python train.py --n_layer=13 --d_model=576 --n_head=6 --n_kv_head=6 --head_dim=96 --d_mlp=1536 --vocab_size=8192 --activation="swiglu" --norm="rmsnorm" --norm_place="pre" --norm_eps=1e-06 --positions="rope" --rope_base=500000.0 --rope_fraction=1.0 --qk_norm=false --attn_scale=0.102 --bias="none" --tie_embeddings=false --parallel_block=true --init="uniform" --init_std_qkv=0.022 --init_std_o=0.0273 --init_std_up=0.0314 --init_std_down=0.0314 --optimizer="muon_hyperball" --lr=0.0137 --beta1=0.95 --weight_decay=0.0 --lr_head=0.00634 --grad_clip=1.0 --warmup_steps=200 --schedule="wsd" --decay_fraction=1.0 --decay_shape="linear" --final_lr_fraction=0.0 --batch_tokens=131072 --seq_len=1024 --doc_mask=false --train_tokens=1145000000 --steps=8736 --dataset="wikipedia_en"
MLP neurons of a small language model. Each row is named by its layer, matrix (gate and up: input weights) and neuron, and shows model dimensions 384-575. Each number is 500 + 40 x the weight over its row's rms, rounded and kept within 0 to 999. Numbers have three digits each. A neuron's up and down rows have the sign that makes its largest values positive.
A block is one neuron, or neurons of one layer that tend to fire together. After each block is what it responds to, as a language model described it from the Wikipedia text at the highest values.

L9.gate96:496484503485482479552478492461501463508498472545476438570557525451564554562522490541413514504482502533544470551490481448531544460449508551533536527468600446520503531511415448459504578534443458433533485528529507408468453479416564559446475493503510464441489459492463469529483485532531486492482538450467360457481550480452517441520481539530555501478479558474476484548503468483512505458511424494524503490518500465446434467535449482522535529424546490539545436555493482404460553468473476527586489471485488484526450541506493536553489538528517491509477542536552424480471466422468463500
L9.up96:534520486415504547552435504575532439482535469462526518568538533495482511503504464522437483523497521465537501525495493484518516516470455509517539503463546519441540567469449539475514466534469503484482511558439529429498426521536576432487526480539578472523534511538534568517461486534508542463541552509534462485555510512423496455529453550483470472479476458458491514529515546488478525466570486467428516441506490490531464539565494420549516553465482435482493471510501482513536522526489482500496550477468566500561482487509550489518581534424504566502542494460504522480534514479619477585
L9.gate826:515481479519461515527462504449521558466541487519446455489597569517512521476465497504468567465555502510509464454514564470525497466576462446530416445505491460526536421489495524417593593482546515445504528541517496542588536458437556534491425505483574459494470521521501515485543576513510451443464567436573495550469519482427592481489500549575487539466427543552494503576490485521540482496456424538537493492513554533522438469489532457499519508483531499465488505498488453540452531490541465512513441523536524492472467434554543483514532527502482510395455505501454502503512578462526498472
L9.up826:482525523457491455453494544419544499534488548508499442507443520507548535488480540414486509507491577581544565484508517529500439482547506464490468541499481567598507510568450460493486540486446515503499495498500610491444565476506552485486494499440536478406473495501495494538527453535463521479495447459521481474505528496502530491456452532544514515470472548509469544483565492495545508490562516539548525512577417481496555523533545508495422495449483492528496509457462468479458466494542504504498490486501566509489485454518569443535552576485517562486556439488572493477550469470425506557
Description: Final token of a place name or year that closes a location/date field, often before a comma or table bar, e.g. Paris, Tur-in, Zagre-b, 2007.

L8.gate418:470496509521488436492511454490490533493457445530527547510483479475559557522502515550469534542515503593525543437528483501560407501446433456476502538453465538536575506484489504480444454544458472468499498457560472417558509534461485474484461533527536485452533466538525527526541522540493465507533475543512550490514454551413514507440435504465505557527513502486483517542431485449458477490503535516500476501543494451514483494477508505508468527452478492490507515414478463514476509494552466475559450517486643489508480525436514522469517572480581498486515507399472522465547548515456453549
L8.up418:470499524458583532539512492509470468507488478494492475506478494490475463455502433481572458533479461489469466479502534565539441567459524544506495490475482516509515534488493544443553458585431436543526527476501520531518512478420484430505512535514508479455492449460492437504494438541477501503558506436496538426540480494474508433501490511557553507501563500537477466524528515454472500575490494521485488501468511457479526511443404499437507450524497496479493470480471477529473448477499509492451508501481496520461518545504495558540481444472505532484470487489526530496483447458488519588
L8.gate821:510469515518489546542479457516503477536531503468455447536494501518526514516515489538499432466571493465458496545531483491440423574488426488542492477440482540490533550489537437558506598469457582467517436595469413481510477488491514477586471513467498559473477481494475428512514421524526531531504452486475505503411493451476499515562500568433444577442498475473569523481510445452477556405514521456529492489498478468430533456538485522510485475522477596449526438479449500461529490441517406501433506519506511505415490475496491573532545510479457450577611530463438500547421539540527603486
L8.up821:516461527468489465456481511519468454489487568454578461509533536509381548513507570493433496544555530527516501494528479507500528506535459471531581528486520481470459490537440503558554469540503530557528496533506534492462457501528487526440495482492395483467455474397601517469532538487573527525502512473520466467500482557511508441539495421425466475528433517501508504522462495443542492544538536478521477486508559541558525475569464434583531550545468468527541483450486499537533505504499489520480456549453519541494493505495516465517534556531455531445492517520560476495514435486458529468
L8.gate1184:506498482435505540510542411512575500518591554499548482564440473504450500544544503497481496502445488432496490529509478478493440548531457583554497543505507479491463575495575439563540512537550565531486622432539480555462503507500488471495533431469518522549426446496570461466551439535484540483488408474477456530503568515468514479512502486425516512481501492555561465462543443457501451434502482482542456453547473501541493477512452509490529436493536536436513494473520575502456448450534463568462481480422451515516456549548490474527580544488434400508500527394467495489453530480482472474
L8.up1184:549479546449522496461518507515407547463547512520435538496553494480518501537461492534527467469490533513499561454471490439574505510477488585558557520450481440524472552550540482570508514472525480513490496502547511425450501491487541572529502497494508469458462538449510397551603476506527543543474466533541502571561572526416548500528503503523493477516532477530523509475477492562450438412537442512466428530555546513520482480497475541512531518467471588464551474540512528476578511347535574527466472542512480468528500489427562475504560517449487565466502537525496557525514470496474463477
L8.gate1257:563542512395511501501499527452515531482502589477525460511532485513521510482536565530525507489500474520446469505497466432528440539482463469521487545456511518485493540500457492504527493529527454499459500456512465541474497460491540479498511479483483483454514498544489482491515532477472541446490467419497580502479503541407479460526512489481490536488519514454537548521437499442530508465430478464573453490542567560536515511507471524570418447509484565560553505494451507502503536506485471582420436510488500510519490512549480540473543490565497434515487494400427538520516480601443507578
L8.up1257:501479513540513503530512576501453553493466490497462519549500516452564486572432469431475539586530451537490427519528508501499445526542504490492473520489347453475498484448549531505455535475482476467484552489538471464436436552533511556473504508534476495499524552559441427584469434520471418439501460458455517511511504488465507500522493549550455494581440505494429499509478535470455467502504484482414473494514567500550486515487477480518472481488440530557499465394514474418479484479455487522465476589566533454458534466559485523625541532503501493444505549516488541528536511485519516467
Description: Main verbs right after their subject or an auxiliary, often the ending of a split verb, strongest for argue-type verbs in scholarly claims: argued, suggests, decided, played.

L8.gate264:431487508422455467523468567449516477533503484456492458585579543445530507470519501504440519467479530484540438525489532477499532501560524488464497449563576554542519523544483554564561495467563477451505516518530531451498455514536534516506483484489492403480514478466517499480536520430523569471450458563548445540533588523480490451470510508537455512573531495560581501472477533447436520515524500558560498514516463473462486530517482499499443485482500467561510461555474468501546526472465492502492458549448537443499477455421508451527455459560493550561466507446493537539495529445560609495
L8.up264:444501507524510470451530523454484456487501463442504534492606465495509575459505479466484515520499461498512414538455474516565553483462463563503555543482490473490493484508549543533504567518452477454514484529527494483549479564532530468441457422506479427493472440513564516536505537497482553511471530555479494463539537477468445534481584540514476443510489491534462501459488554475471552470531505515543519467537560423600473483491519511488551506444492443491562500577502483463453439483444529533460467477394537446546565469443515515603406462553497501468513516478517530552504498463528449466
L8.gate908:514497479537536510487468461501493542510457543411451536451497491546526557476499504524540497475522498455500470586528480445484465486442472505484540491508587478549457511525525485523520480475460523468490519555530478474473463468461517560461423555551504500484469415561509528540445434551562567453545428523471411526528501501445427522513462473453487528494451533500529446535531588483520466472503473462523470474562510555526534513510552508474465485483512529529561469504579516453512497438501461547542500505445475488534489591434483505546588504473533532470468470567492482538549494443465546505
L8.up908:467474469488534514502494518463503443590558471507544477597461512459536461469483514487486591478484557518493514503522493486538473496469547557495541590435470546511495517539522473537539547564487498530520483523507580493496441492492495492541578496453488535535460481515533506520422464534419473452532589470548541501516455467449567457479480545508413518567560408505456526520540441418507470551533529485542552538543435479504464472473462520521457522501519548520572422541523503465531498497536532490486535521477548473460502482498498538499463566474524528538556512440416500521447517537496498442
L8.gate1342:487517552439536569550452560516525396550511541484436455439527463530524471471539456501546448458522478450506415610529480567571549476523510488505510466479478518431509502525545511547532492517532435480504521491518463587485510524574500466494526447520590439492481482477504451533503501478523533500466468464482521523478431453447448482530442494520535462451456514519553480544475511520493501495494521439544477452486511609605485489487440538450527506468420462523446580437476480515482482501544559512483516509504502498491553512473499544597463483563468467547485501497532476502469568560450556444
L8.up1342:469488473579507491432539485508431545592501479434385555520492479494578515489479522480507528528487458488533496428489513576403520488486419473459520580511570551517512482450452520479554448563466539576484452471452510453478510518455558545562533553531466523484524495456508489478556543577463512512507532474488515517475520584448454501503511502496578514488481498422488511485532484493503577490504548503541485540458591502486541490577513538561425469448551584488437479590552428462438515427399506474500463510518596547490481497550463495459501549550455550493454509565515573481445532405481452545
L8.gate1386:473429477513479449534499500572503482536555512524506460427483521511540554498594543465538589467506493539473477419531498521511548499523482495518505485547524574453456540507536562487501483469465481463528447526476520530498540468561523506556537490489557461465505498530544490517515478552548439543505497477569491510505537502513482520484474482485503482471514506526471518592555455466492513508574465498478513501478440517507539459496516451505467474516540556535476504557497459489512504433504458462490465519459489493519598566424497506546528505516478475537484565436474538514506412433535491539
L8.up1386:474444479515466511479461495467552485505498491511486484537483537476481515494442534463454482495491547530537465514555509490484513512545552535486520476485506486452503518430454512524484539530414421431532549437508534454529529472521520499451484490421517494511546456573545547523527423512479476540522478538498522517544491492521466524495470476481540482456521543481454466540484478465497567418575468511471536470541446556534566469471477540531466534499457496538484467441538512490438543507463444477485430482477540483492457454571509494446491581460510505468516524528547484440501529488512554543
Description: The token that finishes a city or town name, often its last word piece, as in Savannah, Modena, Mogadishu, or whole names like Paris, Dallas, York after in.

L9.gate410:519565496465590493449489491477467611491494491572532470505536528440523529570464540517556522502510511436458515591478520428546598477521441456522471455502500534531526470512535480446506480501526518551454487489501536417516486547490488538493521434550461507474444508560494404514479425449470578488544549499506488438472464527526517500490524520487537531414555496544482509472509549500502481499540510534512482518559525514533500474524566577469471522532502548519470493461497524436503514505533513567532532521442517572452441452531547502579490427509506483543508427555508545491507493494456521491
L9.up410:500512446516544514479512519530434541520464443456486476444497561522539527406533447493550509487480473496491534583487485457540517507453437450449537515503477491519471486566559545534484533487540488531501465598501473478448459552537544510478445511520434492444485473487533503554528510480609461494497541535507497488530489515478463564454480498548513544420425535544447487512527465481520548471447544497476503503485468519501566580504465497516537476421520502509509545444491440459524516512534516493414507504485505560487492565438540604493435513484449492511451535557456481473583493526464543531
L9.gate640:534533519465501541525550576489454468476541515553502492470471530519522550509474473457503555485453477479545537482473498500573557540472487461526436492486503453506493503483531395516511494594444527564551517522534473474482467576512490557507404559566465521504453573511482459430493528387509480561488532496447530419526559441526533491530486519572524488483490506499560535513449493537517449446514500484533543509468545456488465514498522505460538487509512587443555460543457507544448505491495466483458517450525512436486510503434491481488510571471495481556497541460573512536484543524478572462
L9.up640:477492563497588506512519448505500501513438498453490455451461478441542525521466485466486519570492427446472513517464507475604577520490552439482500464487513466487518461496525476490524485473493467548526490474505577479497519524563540526525575515504454460514555466492503513480566500473514511550473535508520433514460501525527491505532413526479537514449520509451522444561518561516501420479573515519488493479583466525522507500464479556554470505517517617451522549523447491400443488483514555498489501444518534536426505539470502491478564518526438439490510516549520495507460505464511481514
Description: The apostrophe in possessive 's after nouns and names, as in ship's, league's, father's; weak on other word-internal pieces and punctuation.

L7.gate42:502532507500474480513497538473513533483529520538396575589504510548481512563479525438486398524503477499472541479474470475451445485570547486534449475455499478482469488404490508556497445414553465489485430473519494504467502535507491480493453507528477502459471509490492530469525550473596505564526408497482495539516450501534501533548569480494519477484481389522436494482468448466451535500520553429516528578472495457440511522450453498493445515505475524497531562460503476542495487554502512528467506496502454477539508552479489554524460456564487573493471487500599447527458492482452447557
L7.up42:475540491489449440607535515495462567519542529549537532445502539481495433458509492493407542548584546533483472524504516513521512575465476483541467490587503475495571469443555550494528502538450477504472543506500524527559484482492450552476411492486504407531490564515509480524503500505525466516531459443496472487506549448509476425523572489530532545435530499449485486628533505470499450569495444521461520485508515547439482456495534510416471488466578470593525404558529479445543526421518602518551508548499485483473446472486516496486507493482543504461492524457503499480433459502521479535
L7.gate137:463508501472538560469507488511503520504477511521451492429523468529498527515528517515519490520479415569519418507558460493523557513588592460471439512508612412522432499462594556533573539500514461495503528493575556517438503498553533536450456536488524490451496486571550485539466568514478518512489475564464474529506501508424512517455456476473522487508614498403479448571533532408500453503543517481528483540495496516481544502514439523520477521495408535428528530494502493478541496483493601472470507444513546515520519507507486486529484480519509530484534429472493449514424496515566447504
L7.up137:462509470511440434459485592503442495535531513434493403541541517436554501533575548512511504491495504474508547429563476490540494476495579569478497549477562438496542506518532600504425481518492502522509452494486547477527548492457553454546493514456539394484440515572448452487541392493505495491508552498536618551457538557563476525457559563443497496515558491510540515560487496430521431478509468571487520498537508499483523536524478383473518486561544495528461428516507497516480568440486518436579543472515484507546453473459503464569498487484519533428494524471474516491419515500529528506
L7.gate473:476463491449498479480477522487513484527500520564498470563505497412563531559521477527460398441520468476505484482497485501511572530498480465461554494486468541473499474468525536543552553515407453478498421488517526432502488536476536560494491498515499480430500513563430477535506470476528498538526457540579430496530541486463508439512471545534491514448573486526449411525582479497489569442511462528502534489530536512437467526537457457505484537480495508435516545522522508460524516480535459509502477528521501521545586501520532571533545524475472545484484501519481539469500517426505506470
L7.up473:429460477521368544485529512477494571478495533492435500465522561465478539493497487492512533412504538517492402498496507466482519483506555561487539550507472503502479523481451511485505501506470543518528477487511524509458494538505496524536470438510501520477493419536475485521512433511496511553559494529472460544477552471487504505533554534520498569573549542484538492538505490542562561486626486523471542458469520512408509484483467425483507529503529532558474505541579524411481502462488542532570533442490547558535498518453480492518476550425459517537531561536500491407482505540530487531
L7.gate699:388477557374549424500469519488466503534481519508449547592525485539544574500459545520507502524455511533486470489526477530507532555528471466518512541441521511588505544537507549526544521487470529444477483470522541515454540451542538483496435494535486466538565560512497457530493564489520519476497462549477416553496521495546561482385487539492482545533461527517533460527550435449497467488544540427534456475527452512448506528525458501575493488443527497540475543535467422484502487443517593520529480507527489516505548446514521516494435525511474500558512531480563526507500409393496545510
L7.up699:427514438485462488469522462507423467501529503449442577550530463475551531495500496521439560518603506570527531514473495494560463491471460476416552509518484444466474519488488520574545454516492418533479523564493519500518478555560453477526516522455499503433546527522470552554482538573545469449433549560538435550465571463442518466567438559461558463507530538471490453456569536488566538493538528515478530600456491482519461552504501500500442543554528500500551558594531474543565510507529477527497462523477494548459480490468499473552528556415495581455489452498508506489468524473564600518
L7.gate764:535541457556419506569449589420496468499496439459569510504455563523508454499473489495521499527553502474444472505483483507543526455576467573468539540564556443428580489536500571522473499457459517435494498479473537442474510543514461551501449516449523404500477474503531499557481467530504535568503458438501475582435490472473434456518580538499504506449478446509484444506544524555517469446568508502558528510547493536442485510461493486475467466501487468604480396462519539541476514524537484493468545595500485537590471511483435450508428472510533539500492470421556512481458511492562479512
L7.up764:476541471524446499494527485499567522552523428467522469513497557507518485431574610478533525453441487489516536441498475495418434469464430512457508516446495523511478514439531482469471549438490561522411457550478544483516497401476523503506600429517505508429406509496530464476487464527546481478545502522505513459481488569477534461513464556489509468504461533474444485601523528499536544562501486502490466484491495447436525490486481477458537530434491522484506494485527362434493484572498544477555504448501574509502450513449565549399561588459500520450521506425501422547555481414448536513
L7.gate773:430494506487487555509470569510509496533518524463502525511470511488482535476448488419552484497469543454520540505513537494458472541438504456495519482458486491472588587492458491489443510384466515412516447502559507452482512463472486506505485493537515522493536491532462518498517541522503561474441461476506456462477495480461468527441561502502563515467474529492436482528593468456495537404552491463500461464550517496465439503495459545559477563552501425490487483497481382512454465490551491535543553506494550457492525528469507479501496516536539538510458540490587458551438494471526532504
L7.up773:520540557481501469469368516463589499516510519539426519488550520459527549419498464483482500453444440421452502480529485591476538496429459502578446505523462511455458509562510511505433443446500435480514418527555538511545515545508497472495519445475515559482510524554503507484473569515467547456522512484572507486443490468491478462485623432530486533499510516503498492566573474492475474509505508468496517437511532525487539562483474470495453537570566401466494508505561474500462484541525498542552552465454522466518443465468467525549435495495573533532565554482478402468521500493542407527
L7.gate1212:444461467483479450520485482475504476550509482460527461414491555474553472515490505441498526474466562482545468508542476500465512552507537557496524571486557519514533438550528494503496555517440475444480479592508511539514475512452531555475488518512514461430484472533477485521444429485455558448490480525503533518510524464475481562494494448492431478455495475553509496510539564476559375498550492469467500424506508545524504469529446489492512496524484532525594495544521479493544454402479541532504560457460490580550578582478502529500490531463453529494478451451525470452431511497500479520
L7.up1212:466522536528539492515453500491500505539486531444479497510544495503561506566503554520485559492484529484436462482522502545484510485490513548455492534498419432487547479490532542491472559485458442520489498540522516519417470503513544574443485435497543454420516450537492569520497513513385545491488453457503431549561511487481585426463475538426453516449525503586463475533472488497456531496533535529512498474490419541488515487412415531486498507522552554480498501541583453422433517521531539527502485495478513546489563506408485474453500551463491555442437501491469514466489538500490498564
L7.gate1354:483532554555483541492442528490483536518528488454495523477540495445529506543457632527473467543566485532474487520577534469550529513503469575463495458475533485434513458494509468538566454520471414503500510519500503495523453548479534494430517507447576477456473506480520430503476498454469509502522512503513474536554550485492443467487543550522530502540414489480473501545508584505508502501511481503533529517508468469411569522490516484525476483467484515519503469539534512401447508509522562518473582527484509506538531501501507550511469523518490530452476503448505572512496518489495465561
L7.up1354:449529577524463526448464498464445562535433429552508484487505467485528520543509519486517530455433558549508461560507568501585483496524583457489443532513555460475486406531509522578420566478463478463521517513484525485471547547501539602496547504457582452487531417512489507470509440455480518517510508543500471455489517513488457551402470489561485431497488525541465502535490522413523445466530553484460499476486532451384524538488493433533539471530504546467467484474462542478474486537525534492525495488392501557482451502490601481436427470545392586511467488462483466568411563460479564507
Description: Final word-piece completing a city, region or country name, often in tables or after "in", e.g. Seoul, Zagreb, Beijing, Stockholm.

L7.gate5:470523506505466503472504489554475502510547493514508559480487477513514579536525545483518508548595483514506591474446519511546461488468420483482556441485492523506540499485465510532553569482494517523498553503549555521534468516463582490457409538567464481488487467549503539531521550553486545466577489466422526484501495472411450478511431452506412489424545516569469482451489598480550449507504565483554485484455475459572515485448511497540520520514471462573557496480469580463479481505497466501555520482500552482528526465524511548445535442556531467521533470456537490609503547494515528477
L7.up5:528584502467585533534515436489416505465543424493517536500580497472460477468502497520482568500568492515469578472499497502485448518536560496487520515476467481570554434476504528548497473460507553510465499571520526489494529542535447572490496504491506539507461453515521445531418510531490517539511429506519412526536496536514422503590558516510563501437464502538493553483480534499496535541523535457445449471484540432525450488518533528544489504453531563447499511480498468508502421499478535443491499527456569538477445429486484450514410519515494485512523536509504580446515419482480493555
L7.gate100:488438451476493557516528532494518465476511527561486423524517540462560567521536505538573483546471496514490462515556506536520488521486519532498536415429506511518501549357485443451543488532524523512547494522555455509490457473548468468534525450555511419571457494582585506461524435441470532524522503488529539507543537514484535560438456536506536448465486511514548484445482566499470457491467530452531544476542526536445539406450515495509530576415493540429516535558476439546475468495532566512445510447530574490497555465509478476442568488514508510471549446458501499523493494498474509561
L7.up100:575435562444484534475583536520526493493554430489487486502456589520522594510513476501474493491474522507495552505528493540445506480539452532509508416486512444516499552563553437534513507497520438563502509523487463547463468420568462467472468463556559438504560442473502523547474412465459496491464567579485515558515530487464556537499532525551577497522539518505542473445553475543485508517455508485494459502521437526548514437551537548513518572478582527466515595551476520432449527447588565385509420415544449515475491584536485503410525454473489517487549515454531553521541497532479499484
L7.gate239:483484553572573500560547538467500495569503474484540449549522514487474496561479567539517503524500482545516524527483534536520526520477420517526593526433499542524547478512558488565528485449527491579521496527542602531541470536523575624509473442521521521463508477495501473529572454547504531522504557494517532457446527496506518497466491463443470442473486503573539553475560442474483512416559435497538473554530543455539443503480454486582422532579436522484567529501412471552481537429526530506549533550487536499491451480503449546521499481474434456476507467484496541510470463573540520461
L7.up239:512476516469511500436515527574454616530580467546501544565537542440456532579498536458454485528459522499447423480466540480452486481533510536456488424577462466471445496506547513440526492498518489537484500517504523515502508527485457515510502504511505437505489467544490499419483523461547521514505439592443440549485508549461558533525451480502485492495498488523561525506453508461521495443488521511473545456493576516420482523508476455490545526512543478526500497474548476475477498519479485477449444425513487471505512525494438452517485539544449445542529494582525605524454443478548456497
L7.gate248:553530498522461462460541534506448490487534504491472522473514430555479558502544498534533472480496426498529576471513468510443488539528436487477561481518525422468463561527505458536593460390480513448489472547574512502513567520500524517433443511427437521507521525520515459443561499527502476547521477452485485487471432543415481473517510458465433483505468496543545459526528514454537519369456552499443515501512413495496506422477472518517439456526502556507502518518536488456448520530507521522488495486452563456510495498524545497502493461572525475475448535468487464524459492429504552471
L7.up248:584497535461445471546503584579478521516460515470493474492457490484487474442549492504466490482511471514473453514518552589490478523481453523560518556492494491459445526509493450559547463537484525492501530525545534502494556459457529494468506489537472536556494475475594501458585475503545503510444432473542491472458430492491523442493482510433510550496466492543526519507485512509526560422423506502542520508519492542492490435502449494492486541523428482483517520525457525464431424477539513432453486525474467512471473577512536502458466518450545444437507542439490460431444499556483555537
L7.gate1043:554530524426511511451495484563499486455569501518587446550388516416448450498538547475481471535520513552436430459534537640452513576496489486482429477445445513532518516462487514489569500474525474540561437450501484490477537537521539456470578547494509528479448402492486429510495558471504562457453517487478431545536526507508476468527538501499506496430477520570462442538502478490500529488507524389447528457539497523460401426549444472447463522513486482544511547455478500435571468477454500443517482469518492492482502435518534559495497500535502464483560515491508434496454515544550541538
L7.up1043:604526542496501477452525528466460515487493504557531446549489513445584512440495512457505439529531494555508533498548470548547429478526470484465465500520443492504492491461477505478532497466537529568481521520413479523482491471519569442507502499452498604435447461522489501487489458449456547443478516538508401450537462506451532448517541444477429498477525538527560452522525479500553509519533534500537444439484549522541435561605463507461491524530484554482549477497459574533480510431453510427458476520479421486529467491513510509547461470452515488531556519525504564525491447458521416500
L7.gate1119:443435568456461469446503519479482443555514517515480483481562448480515520518561574420531498489505493481438494451444528515418466507451449482535550465463484484426465475510459509525451516519502455414487503432513518422421425537434550511546527515503540449462542459581498485458474473537513532554502521468492506490477508503505513525490444493461563453570523603511496542487502528518433442513490488537635545500431523456514510472526454476536561466491509503494527480506515438557494435457523487538473519529516518420449456439580539499520480503556456500537521447462509448551512517540465492452
L7.up1119:452471541490430454521513468556475453613533463538433457530491561553498494560410502598578457529538554462501515525534535526543531544516441458453534473493450482591430473471504458490557514513495504437524482535545503515485494462526466479522505468525519465447487575501511495467493456505547453478503546495460561454488412497480490511565432447444470522531490490531424544554513528478507448447480489441465477514534497450582607495470492495451547477542509476532548499488512486448533508482513498478448432499472505513530508429485475499489432510481423526483463541454557432453437468523528541505
L7.gate1276:513494518482474520489497520541483450573506456483494459550418533453475598524523481500519465449509425527497520487584398560472429584509495462563479491492500529499536552544548488509552474491479550499449445481514458487514508540453517485516483495512488460521483483457530512479485419587528502476501453463512521533422438487505546452471454483475525536465591575549478500472448449490484493508458521474450526462545513446472513441509428501560480558486502544464530522559554475473508504484548450501485457478477531533468498557502499535459468475546419501487448524456474463565404536465486545458
L7.up1276:494479504471468446490499488555441480503497526523519509594488448460520467526436598466541419473571427503452531508501400496464514520510496546543516584511476501506484455446480498576508584475473560586565459567482521467498521529528577523450544532506502509489521520559523485461459477536477542487494519487505470428517392489525512526532495466489540534525504574560506488452518492456448395535442488495485489522479481512524508466542478550486511496520514506544526482464520459508497548517511481487562542500484503543450498526446514567536550534508460467483464527541533490532503503497509538440
L7.gate1521:557538477512513469570557484508500450497514473481482529557515438471519532508483506501516530536510479491573496508516484537477449509494492550414496420548494443467436470611498464510540523463476505536516493532463450513491498517484460484473457478420511463542479495533504498484548589490530528559580518503531535585479430512502509455494480520461481534530554581507434488555493577512546546560496463483518470518512470534474525484487497391509539530568492546463510508496455468541493501613554487495427516468505512450541484486490575466558488488500553474452571441467424448496502481530486514414
L7.up1521:480505529482460507549548443488369492460560468456461492531532433525520603421505525490421470486533522561487516480554465504495514460505497506541498534519521502490493425540521496526501476486505535416437423447470522480496511493453521507552512470461453546511535517468473485434514552464524553486582550508460409454534473554429448469440438417486513508460556487510561497532531486491464470495531445466527536469501427463478485500430500464470517542509507469475461552474483552503536478524490467494465470459477541504489497553490471517448486549564525453550463503578492547482491539455457559561
Description: Verbs and verb endings that take an object or complement next, often causal links like led (to), allowed, served (as), suggesting that.